Weights of a small transformer language model.
Size: 11 layers, width 512, 8 heads of 64 (1 for keys and values), MLP 1344 SwiGLU, vocabulary 50257, 80.7M parameters.
Training: a variant of Adam for these matrices, 621M tokens, 10007 steps.
MLP neurons of a small language model. Each row is named by its layer, matrix (gate and up: input weights; down: output weights) and neuron, and shows model dimensions 341-511. Each number is 128 + 32 x the weight over its row's rms, rounded and kept within 0 to 255. Numbers have three digits each. A neuron's up and down rows have the sign that makes its largest values positive.
After each neuron's rows is what it responds to, as a language model described it from the Wikipedia text at the highest values.

L4.gate1200:096137126072136066139121152115203110068114115104110172156135107143152121189169108143167128198145112082136113101110141184093181103182168123139128155086122157119149171102097142161154099216150146177146114163116085124144104095095153162136054126093161094136103111164094138101099141096120103087180138142096111169102164133151175110132160178188119153124185116060129070115163169084119121131131104193115085097144152096092176093096151166137143073117127151091157113131162160136142159112168153077123142115119096182139116141136
L4.up1200:128133170091132113134148187087126132107102123037037131112146156158110131164171082123149209165085122098133143147124121203051113081165167122181063132047136147149045158157076107116181102154181136086124153149142094098150101064108169169143092141096170141159088097153112135142126136142084108113125113137085115140106099178126186098133165158143127109135196156112101098081175114092162145123125172172117068082126135097104163140130148128176135085164133130110141120146141157146136110085165167099103139153141087190115126110120
L4.down1200:184079127162133114127123183080084171122107138068075099146107118169113079126158102140133184092097097098133158207095100125138077096140125149117087170145110171131099129157090117129123126112125088141187128199191135136216124128123147070120120167151162144114079124152175175161142077176144120153090140131097133104100135106080112148097123086128111094176124164174150116042141131134152140172156131061108128140100139087126099128172080151138090110089149139133155100145156102090165142137128144169143099119115115155079146137084
Responds to: Person first names, often in election or roster tables after a pipe, or in plot summaries and bios, e.g. Diane, Michael, Robert.

L4.gate39:105115122111147146128145140169127135115082089108190100115161098085092170183110143121105059149114159075143167114149132141145113149125123158135146108138153116167096161109079162091068131126154180185088095178084130107177144139203130160118112092135108101166118103113114131130163106110120168102082106126151117125078106137171090175152163137095140154171142130090061100119160114118078127175182113099111128125124093104107134086128058102111134150124168117148130068140166078154155089070139150134163192130123102063138173177150
L4.up39:133126132184198099125120099104101112102170158083129169116107195090112122093112107098117138139142138114159098130086124114063199103117135104092106088084135108118137072126124153121103129060138085125122215126124141087137117160164078107147155146185152082084073084102094142135110162133051101105096085141068074074176083090177170150157154168101164106148107115099144151149158184140100073087153117159096117172125077097087093162124114181131131122163125169111133153074140126098077160150129099111124112118157155212078107082127
L4.down39:121139165119177091098087105114185116132151064093120153176135134102122122113092096127122097086062139084160105141106144067150120149057155163050100118044147137093198114152133131113115140102118149148132048151160105143106129134132158120103111082067173173124134083083116093108086041090053144145120132097130163088095108149193093133108080139093132124076122112166120140085128106139151176059155144168102112102182073159070109153139133081090133126179134088181143106035129133141138091151119115132136141146126115145090152132149
Responds to: Three loose groups: first three digits of years like 196, 197, 198 after dates; the adjective high in expository text; and number or symbol cells in sports and statistics tables.

L4.gate313:117110131173172131101098148128136070067100168085118155150099197168117123150114090138180148168145092103125117084074168121116122135109137105136153134135108066151070053073121125148131143138167144107147165083148106090147120130154110194168130060147168105182094091118127104151156155166101102130154083173176102156073104144164171149178114165087119098126173123085165133188109174082124083120115118156084069146111103099112161093161071141144113100139144185130175123120123094122159116124092139171145134093139142138155138142147
L4.up313:170143132109133135138144148096092135185075103099118144149149155134169110136131110145139106131116110101130018123172161129158122135141132137119130103102094137081123112108135125171089054136105143095158126098128094125087119171175128173184144154133195100127182127139182049067120101150119135144182094129178191128131104101135133134117137109162156097116055088079149119126142121171164091146101160077162113130110172135140150203140099130090146105171137186189204144167066061162124163119066109154147154110140152097143148099091
L4.down313:133155139135053160031083083102138115113104143153134098141137143142153162134110123066151124143102169119091150124122119091052119130137094055128143163129066111168067167088140086098112115101079148091166149096100141151166173053175138149091127119136118109100120118156115152103157093172122168126131149090163134141106130131133133110115061150149135116138082135156166140110106154091183165118148167223141144126160119129134111153106109125086113144112148129108066141148099146128106124136136121150148150141176162164148113111137
Responds to: Fixed words and numbers in templated Wikipedia stubs and infoboxes, e.g. data in "Climate data", km^{ of area, census population figures, "More images".

L6.gate1205:131141144090085091087136084138156102115118078155136179149081137155176190078181136096179114127100107131052146183090108163100158112122146104116133071116125185174190146107064150135118131146125151159128141118161086121097126138126140163109158104067132116078104114132102126108110112145045163115157131112106153175184159156139150098160109142139062150154153118094120138118172088093189140167155128187112153083127114127103151099085133084126105098112131153132151116142066103056130167113163091080105125110108116123186105091126
L6.up1205:148132204065088093145085114081112076114120160058099110107113120163117112122132148107171145169120194141112188134073094132048150153167159073134112136161131177110118175140093073077124102128086147140106165134185120137129150084138151133106141137065119131107123152164189108124176095150116128174144082138125158137113186163113122113173099119119062115138141125110098108098150121064159118139111053139109066172119179069102151155104125123138148159139171191081089142134143118126125073140154101151080125153109103114122147110098
L6.down1205:066154114131092171111118135142134131082135150044129082186109098161099079178171116178154168171155109111142135110116132128102161106145146104089119136133134122136091130143127107093176110076095156147147142097170126119140128087169217107131180203133097180151117153134079122107100107128176111175104095166163126175109119149152136164119107110116119105200136122134106148120099153110104101138091175098142139137135100129118109167093084105157127118127055146119120118055125114164113095067175138155144151174122093143088138127094
Responds to: Tokens inside a person's full name before the surname, chiefly the period after a middle initial (Robert C. Weaver), also first-name fragments (Adeline, Eunice) and nicknames.

L6.gate154:114141104148072083120130113155106113116103098112170115110125147068145048149117057142118100162149118117183105191116083138162112133128125130135120123080093121172093083116137112110111136214108082104133118154141104099126153121108149181064125156084167098089172157116102059151096106160064129062111112136139200166160161098134089106070103060144112156132097144095115182132121134149153134105152113151112155127115077118205102123110097111123108089125120078142072123135178093123127096149148084116142134130118121214123125110140
L6.up154:169065095173145159109137184144134150141160099184167131084113165112118148099141149135151144124149102101082076142103080144164160101178106114153143188133127143101101157125193140107127132190153113172145138143148143071131113104106082113127196119135145173139156122147191167093179168129141117133107197132165154126070073138114156215167199120097130152145145145150085131127112130145108133189116144093119124162147057090171102103129085134096100114119170099096149074098192099127142091210193131102185196088150109093108128141146
L6.down154:115074136121124133109167126159117093130094121141109119142129123212120158106184098138193139134186102111127153163065190102168147136156102129193135129146110174185188133153118124154127099145090102119139176178127144104119123086165130174155157072083158108114160119079123133123138132157159182140149109168144142157138128065126131097094170118155103098085085140160109142112111173119117182168164135079100143111159246166109107099146101143060129166178108117186119121113113137141117059079140148112153072133135148060136096097184
Responds to: Subject tokens right after an introductory phrase or "that" (In 2012 Alm-, In 2022 she, so that I), plus scattered mid-word pieces (Ca-qu-ot, Lang-erhans).

L5.gate57:068129136094109083163153147080164107128104138131134175080101110148128109076128180156160121109185122114123123166130129139139103122137054124169101119127120145116134174156112134143119183104180109159122176193142074119143144090130132170175154131055097138128144163178105149019178095171090122217125125116140110126133135159069156100109114125133127134139128113111100093138155080072102109082145143102073108140090147111100147148080132103138150101122101085174178124121098161102134099083128126115114188155098107120117112081094
L5.up57:105138063112055146148112140080121064096124124095152131116113102135183152143133084116107152074137157178079156102110155132084100077189105079150070128106098090154127166129148103100124084126130202113121182130177081083125163087109132062127160119113113116115135130147112104078132126134079140130116124085178141154172114173147210104128125109120104081118122147124156147139074107116119117124166131098175103106128160086134136170055072118146099138088140124080066106146090140099150138122085139150086150102090146128148128110149
L5.down57:125116155164114129143186102157153107124126163092087073122083148143113151102197053181166129165195130092108145102139132139132084126112039146075134114160077195131067178142201121057193133084105123114079167113220121126142130140165153163138159067115117117140096153168143146094109096184081142145144125114155131124110153133101122057141184126136124150139167116125142130155103136095107126099124179155120091187137104143181184120109158110146109111112089102107113129119141121152159098070085075128080123164122105190093179100182
Responds to: Women's first names or their endings, mostly the mother or wife in biographical genealogy ("son of X and Elizabeth", "his wife Anna"), also in election tables.